From a checkpoint of a small transformer trained on Wikipedia: 8 layers, attention and MLP in parallel.
MLP neurons of a small language model. Each row is named by its layer, matrix (gate and up: input weights) and neuron, and shows model dimensions 48-239. Each number is 128 + 32 x the weight over its row's rms, rounded and kept within 0 to 255. Numbers have three digits each. A neuron's up and down rows have the sign that makes its largest values positive.
After each neuron's rows, "fires on" lists the tokens most often at its 100 highest values on Wikipedia text that the model never trained on.

L5.gate1480:080095122136141089199093084103125131154126134145161136087144148112103067111166155156123122150106119138141148123116096137125114130140110138145115120139163086180125085090128107121141105161108185170164112188160189161137098163132129120120143156086137060166115141130136101126174107161173114152104094098191108146136158142069129127065136193136146113117203190126089187169131107135105108177151121169141135140111169092154147103155126110180113119148134160106123079141205131082123125087088094157112132161135156087142132184102216152154109111104108131123118126133143184092217120133146091206
L5.up1480:103075091141109156114109174189163116124110127108086123147098106196167114082093127156106112110133187149085079135171139098131125153152188125105125122144182193126132134110146084134150157102069098160121133151132162134123163116094137153064154172119108163155065100153153142157197157100077166102120141121087120118183086090125145193095093137092148093124170128162128144158182115096159116125145119140110153124100129131130073148105118187155174077138166109078122133178108108136068090096111122136129102080145147143167121105144111136121176127166112143133107109115190113133113128150065140134
fires on: ".", " \"", "j", "[", "\""

L5.gate252:158193164120159077108121138139108068092125181146060155167113135155115130137082120147109083176156129175141134132174112120146120076187059140183124174159137135077072186154176151157175122147124182118102096116110122152112115175206141078127128132124124109113083104117147119108154161125118136159136112077163126113189160090138135178113107120134118104058149187141137124148145128139119108089080115115178124143154155140150126146134181094089084109119163138130171165099120099164148117149091107107039126119154180152176104143096099123043123102080094161171073156145073112114119169170119113157
L5.up252:093142145106126195157119171119136161174131123119135077079166099135165176115143136109121147098169170148134112085085119115173152103188112171192089055204172135103089146078188116097121160138048176150089142130144164130151170164180102063155201148120048095106118133148152167151130112129185110091101122092124138096143148134143157146128119182106113095086118119162095141143119132090130055083146164173070153139154118085141120136145066162118095128075062077093094132159066110120119131167119175108131146096125136109104156146129162171132166113107163137138065120135157117168135154095152082159
fires on: " |", "-", " played", " signed", " 1"

L5.gate1274:133147181097164137102157113110101114116122123122043166095121124134144147075107157158174118125197125094152100164147104113143115146113075132119201129176179131134157106169095117168141137103138213099177043177039106150134140070113130138186111173113107102172096144162139169139126097097147098152116113130144173173130140127111098154125127133182105142090146121142090142167112139141147111183119122130156136112107171198075088128079163102128137130149114137099089120045077126178145181190141121160169149138141139083115163116149166187094119110119176135135094164054103110141082130141139110167
L5.up1274:142127142123119143125132104172173131177130150088129159103087105116124062105128140173167089124131108135175129106086101141109205150100111137087103096133169117155172134169147114179071114161171111163148144138107147134067105075160117101099096181150047109136116129146125163111144155164120083173151110129162161176126103189097097120124164104150105171076130157126093157170137138152150155182098027145136126135169168170074054115060139078149133170119150169143156141151137118076101185090166105085039155133105144100066140170162109170123115122164091119123071181098180197136163144143145101099
fires on: " to", " have", " is", "ly", " be", " had"

L5.gate9:118137143114127147069128123078162116107136137148138156170137144190172115134116186121143138126131194146162097085139148146076151065182127198083146119170145177137126133144152089053168156120105143102181143167131092157110178118141174148091139121129083132069119067141136148171187105083108168100168116084126158185145157132156143131117093166098115094088139104123226117131166105156143133169156065138124168150115179132113071151180133167164084100148091079101048162101177153093127103149156100119103114125118158135072142129115082153143156191194113137134061162126151095139130118072124169136
L5.up9:141175055145128089209164137114062114119047091124101129141086118204107107126145129168120143135139138119133092111145065101089155124131112140096183102163124154101140124157104090087136112133152183164168110171144130111114193167106189106102121154170117144116119157137115110109114112108142105131157109142099161150131130147178110140137129143129094131117173128076121145193160145109145128166129052117192107095118145164121109164107095135135122103136200141090127109118173183057141125084136107108117099118149109175116110155144079132126129167208096100147117125198104140132155111102079109097
fires on: ";", ".;"

L5.gate1045:106148127150102057131133124149141156100088114125131109156148135202125175135111214124142141148096110123140135152179144115141091102134154141138175147142132166130120130127139158148171192124159138157138115128066114148200065149174174134128144142144119067101146143173145118138125144155115111147198154147128090132090160109101166088171129096129153150109111133112104148097108109107100123116141112118050112133183147122123143124121154145094140047107108153187145121141132126141152122080155189125141147154117145148162094110164100099137152090146091157096100147162146058099157164157120148097
L5.up1045:126112189120152152146144092123126094165154102154130123166096133164128111120128138160139075094139154105121122075090148119157105117110130171165120155137120128188145128017155064105081114136119127144229101135095117153133126076116073068115141152025106125123126141118103150153156134129168068166106087123136160120117156146134166163098162097055130205149091099113110143141123118048123110099145123133116109144127120122102120113136140113149047173176149132216116117134158077129163145102114110090164170111181145115177123129132149129183113078153122100162124105142076117118134154156069070121
fires on: ".", ").", "\"."

L5.gate1037:105114160105097098173137098131119094101154121150120082157058123128080112103043221139138121164129140097049172093113048135106180042107151112111134139110132091136138089074130153077138147126129164135107104213130171148102177120123133123100127094119090077119125135137144115076142099116134125159139148052113118118115212121177205106110114144096152117140136122142059133140158112121162155131097154176164162168152119149052172143135121154149122124112054136139197110121120164132071180108091154138090085153084141119160114106113148115117167110114143094126141156151129093121173136126145130126
L5.up1037:133175131117079104100050095138140112157139137137127162159146146142081101105141085157194121115122200099132151106100165120145130131175165122168142145095136126098068142137116118042129123104119180089134098139118115111137141147093159131107121127111090134148084126086083179108075099136107130142073189094132184124154174136161167134129116124095125171098164125109142107101106072223121061141128137132174111080144077151092120101167176159095112080217134106148087192179141102145133161136114176096131145106090140156176141127124128087097134176129116077157100181134113119162117075111239093192
fires on: " the", " |", "'s", " for", ";"

L5.gate1873:094109166137122153139093114100107109152139125093097178123112083117132096139130181141208078142105133084061099123149110172157103096134094143073168136153177134101112158120107122068101077108052163127148126114097143136102110109094082157080149147092170131054098051090176157110119044142094145088121132084176101166120160110110129124116113128113120114083121131162148086111113102132113105129197114158071122099183139137098172146156128128140066105116153106128126133108065033185119075068134078079121121193061145119068120124083067097163162164164118114101127124084100144123173178072172106153
L5.up1873:145120178156101109152169101110130125120103111153076150143178124134185079090104118077115099135120120145128126099113096164105194105130145142129170134138117172170082150158079122106156063121164103093185118168137100107171110134094102194093112169131135171118130108166191139146153154109173150136183098116125115150080110121137112104132131120084166122110159110119053043103099161156177107123174169098131079148134138127085132114141111138106166145108125096154117144122104192061142160108154098174094170094147208155149095155143122134147122164185107056129091161150102136105125153141142119097
fires on: " (", " ", " Swing", " life", "|"

L5.gate1077:171124143134156119140101099137099162100117159124132101183110154140107142099107114117114163109119121140187140124135079109099092097140135129068065156081130084151104049140130138153028122117131155090136086200124165152117158092159089073163106090092120064153177145121156141140115158154164150103172131111177114131157134043084063176127187158169155147154160133109111120144017123163124151125149086108144114105064123140073087087141123125121108107128115178168183141122123149129185149094144144141139181081179129103123157113151101060155036101147190164178173066098121074126121070193115137183
L5.up1077:114068145177100040183076182161084111120124159116096172188146093123164131128105160090147160102090097147165159121181161178105127162150172122155152164114141102150158121156080114075146100093158145118098127082074139142135128109126103193123089068111122133112126180185131106146110094079148142138144113066097113155095057109120098121134146157164121084107110150169148122110095137070158211168127156110123190137122124142108081089112140125122185150157145098183133114145138144110106137133133057132128144130087159140082138160127135146139122127115135096197108192113132167167146127068202155172
fires on: " as", "'s", "-", " by"

L5.gate1932:121109095145161118100116191135133120078103132059151135167104129187134115086108155139143052133076142151147128140149147167120093182153166164121167130101112151127124125177171075194112142144044115123168110109092231098129123150148143138123116097147138093088152110120129121063185117119158075139048113134125067151116113168087085202137126133065130165121191149143139139126160139106138110188135129133130100133174137124085105221163051113165137111218148143125112136112091132119105118087141135109132111144088123200192196142132120153085090122119121124153144048134094092144080102218169100130
L5.up1932:116089149181121145185150108156093088155081111149099131109072087087072089129187094073105122115137125132153152149150114142087121135139098112101202092131147138125167123073103157112138192114113104154100149057110084164173090131120121220160121140142211099189164155171151101154183158163082113177156108059067115131131124141129053164111168114151108136149149147087169138127148122133157150065163074135104143135107119115111179126188123124119115073107119120100136135187123170163159111112088099107102156146065112203104093193096094133130113134150111136091150091121127190118097160183112135159
fires on: "\n", " by", "|"

L5.gate365:139133195054168101081126073094162113096203183154175080113055138113133127097142158096181159085137162107111142129120091116122119122138094143130134119136125101106095176141123096149125184106072192135080051155168113100124217113169107113154087134037119104174119195134151169187127139120089103191086156121134090110150098162078118116118114135117112128132145131099210137136125140142120059096111106103141109158153113142078148121072133115156159109153131144135140106136146147110190124102089089101150151157139091104145184101103117137117115126136122149161176066130158127113115126177114067144
L5.up365:129161152181118107114100173127109074135114197172136126117115157141148147099143137112154121133180124099132134132080161128142094149172140069116140113141135153168081168102155130114135155130079150112130098090147150143169174157111125200168159137105164073107128102113150164189095130119112144203110157098131110131165161161087114113165149117115139066069133127164163109153153188087118089130125170126108153114125099110108114177083126166203150151158127113102116115101168163107207095087202116104109118198167106081133163112135055091182077189146133162169115159122158150150125130116191098114
fires on: "\n", " c", " N", " n"

L5.gate1320:112136205150095153172154116178118136093155100170123124106100138110166190129135097132155191144092128132172118117121108120139122091126173125146057079195112107104162150149167130123134195109092097157137135111107157081142145093119131040137137208120129198062132069118102100146141152169118096171163097133105164106137131117101143096082129113061123164137132136122153147133103087138175161101114113096157105152127100139169135114099112141132120087062168121177176099180144129144161137161124145101023134137164155165091123159181122113117118106083166151140119083189124106148101117205119123123
L5.up1320:135123116139079155154139092148149105110080136079132148113136107142103170155153113115160124141162084066168115172123129113127181206185119126145124121105121064140177091137162135081100132118076109192105099078190096138139149156199081139134078143133134165126166092133139128118130117132117125069175081138129143137096141157173086131090177103142115119094125115103131174119152130160084121128141155160083104113102136153165221109132030085165110158126130147076135098170073096109126119121140119123129114168127082115121087163104140079171141106123086111121115120157175232086048100123123208155
fires on: "-", "z", "ator"

L5.gate1075:079143184078129175118145196124091068177149102148122110098190110112116140125152124169122093154042158172187123093124102141150159076131145124105106175120168125056104179109121060149130154133155155104175112045197121158112088150127132123136109127130078194145132150176094193076133135165104167180134068106130145158124125108089094163094078111102129147152151158031112112121175155204150123120132136150166083048143194153020157108132142112135185070180131158146114122075145141168185167166149132096095101183160168193134083125149085125146122094124156177139156129152148039113090138171140086139
L5.up1075:084171094184116137123084112100106114160104165168114115111123128141195125125114084113123180077170126178114153042142123131116187174094089094084131182145201107157121094169122095169090148139124127197076140092139123137137123178121118146163094160132094103168130120149145129136105105121180108159159113077142097134129141151129108148106066124177172070155126138127174147148127106096135064101185122084174075201116088067162189132124117084122148115042124143133146118041147188167102119177099037072131121147132160179136112110112143110132107145088128157120125061166114161135123112123150180156
fires on: " |", " by", "k", " 1", " A"

L5.gate1305:105131156173060092124161128110136085115137168143174179062083189122111100147169116129119068138037120107072122156095118120123149154115153127138135128140144127112128089098150073131099169096106110157179071093149153135065109151169127156132107127132138124101109149108149153098107156148128105169076148120135146064137113171182170180157189112151046132132139135107131151178114129173124201123108203117157095148147158138109170122133136106140230157132130201136111127131153119122151190140090130126114156127142120185176123134098122099000108103095168148089122097132047115140187154167158198123
L5.up1305:081124093100096045101100141137126134151135175156154166163122122116135125142153119117135121063084118138151144165062169184146123143116134147159104161171112137129175077157112192219116107089209145109089149174160176107165108092087163122150077130138076133104117140088095098153077178123125088127138105096124134088161128127163073167152181140124115144152158153113130135162122175097170150126062122102108157105127095097111126120121141112110182103093171147094170131119184114141138130101127128131137145113156165193213176048165147138105137163144123135085142151156156169142131100153150110133
fires on: "b", " of", " by", "d"

L5.gate294:093107174120167138117158099158175155118113144147196160178069154164120132121128158129166073198163099078170133198182177143166150117169104181134133147143172139160118145147121055197096117174093132171057100116107138136175178131171169114157164127105152081097107117060127160152151115162141150118085133101181105141179145144056182145110099101116159171118116133085158214125162107080148165116090134206127136155120136151150144064072212130141086081177119132136148114144156114103157110101170058044092143158118138091110072153122096105154038134164116152157130086156152166149150114132173074118
L5.up294:135090127099112147060150139071153116143196163102154192159189133099151105133123094138084128104102132118109071111086117115126158145158104120093080150113117147116112122176096171105109135085089131138151131147145102147145194106122157137099111149094172113102115159074126112118083116133098136138146173139118145138133109193170134172098066140147089173126095134095159120126076105126173143123153118136143109100097126155157129104133076116181160139108135158129108079104121121173077118192139075151162120095160103195112100159114133147079106136185104154164143125094134145159105079103125143148
fires on: " |", " m", "bi", "\n"

L5.gate1800:113150160149098078134111144021146096139162135158155139109146145130099128159135129182153156121107167094105130123082178107156133093174128169089123129141138071172126066106062105109095135126106118106176117119121113077132099099070114130148177112126189142091118137034144130101102112138123191118100111168130128099129129130102157125169075135125100159111172119061115147126130071119161101062143190132142143186076154127145120125173135118142131110146136111117074099145074074166169140109149090146140113134058097139154121111170095161139175150144168114091128145146158136101131178146114072117
L5.up1800:146120070126097095121188156103177152149084149060150175124118120154131070068182120140161120106157112079131134135107156188066095084110093080117168203130140121084187079203139193114101100124154102119129123055119172134153178201123172127180071095106123145049134123115155119112108121108086095131135136112132134129144093108168155193104112150173138117171180090129143151128115129141120140187140139168179135105110143139121132121133147159151096135142170186120125083103101126082146049120144097078135149105195087131123172074167138159188104194115151103159130093119122156172068133152148137148
fires on: "–", "-", " |", ",", ";"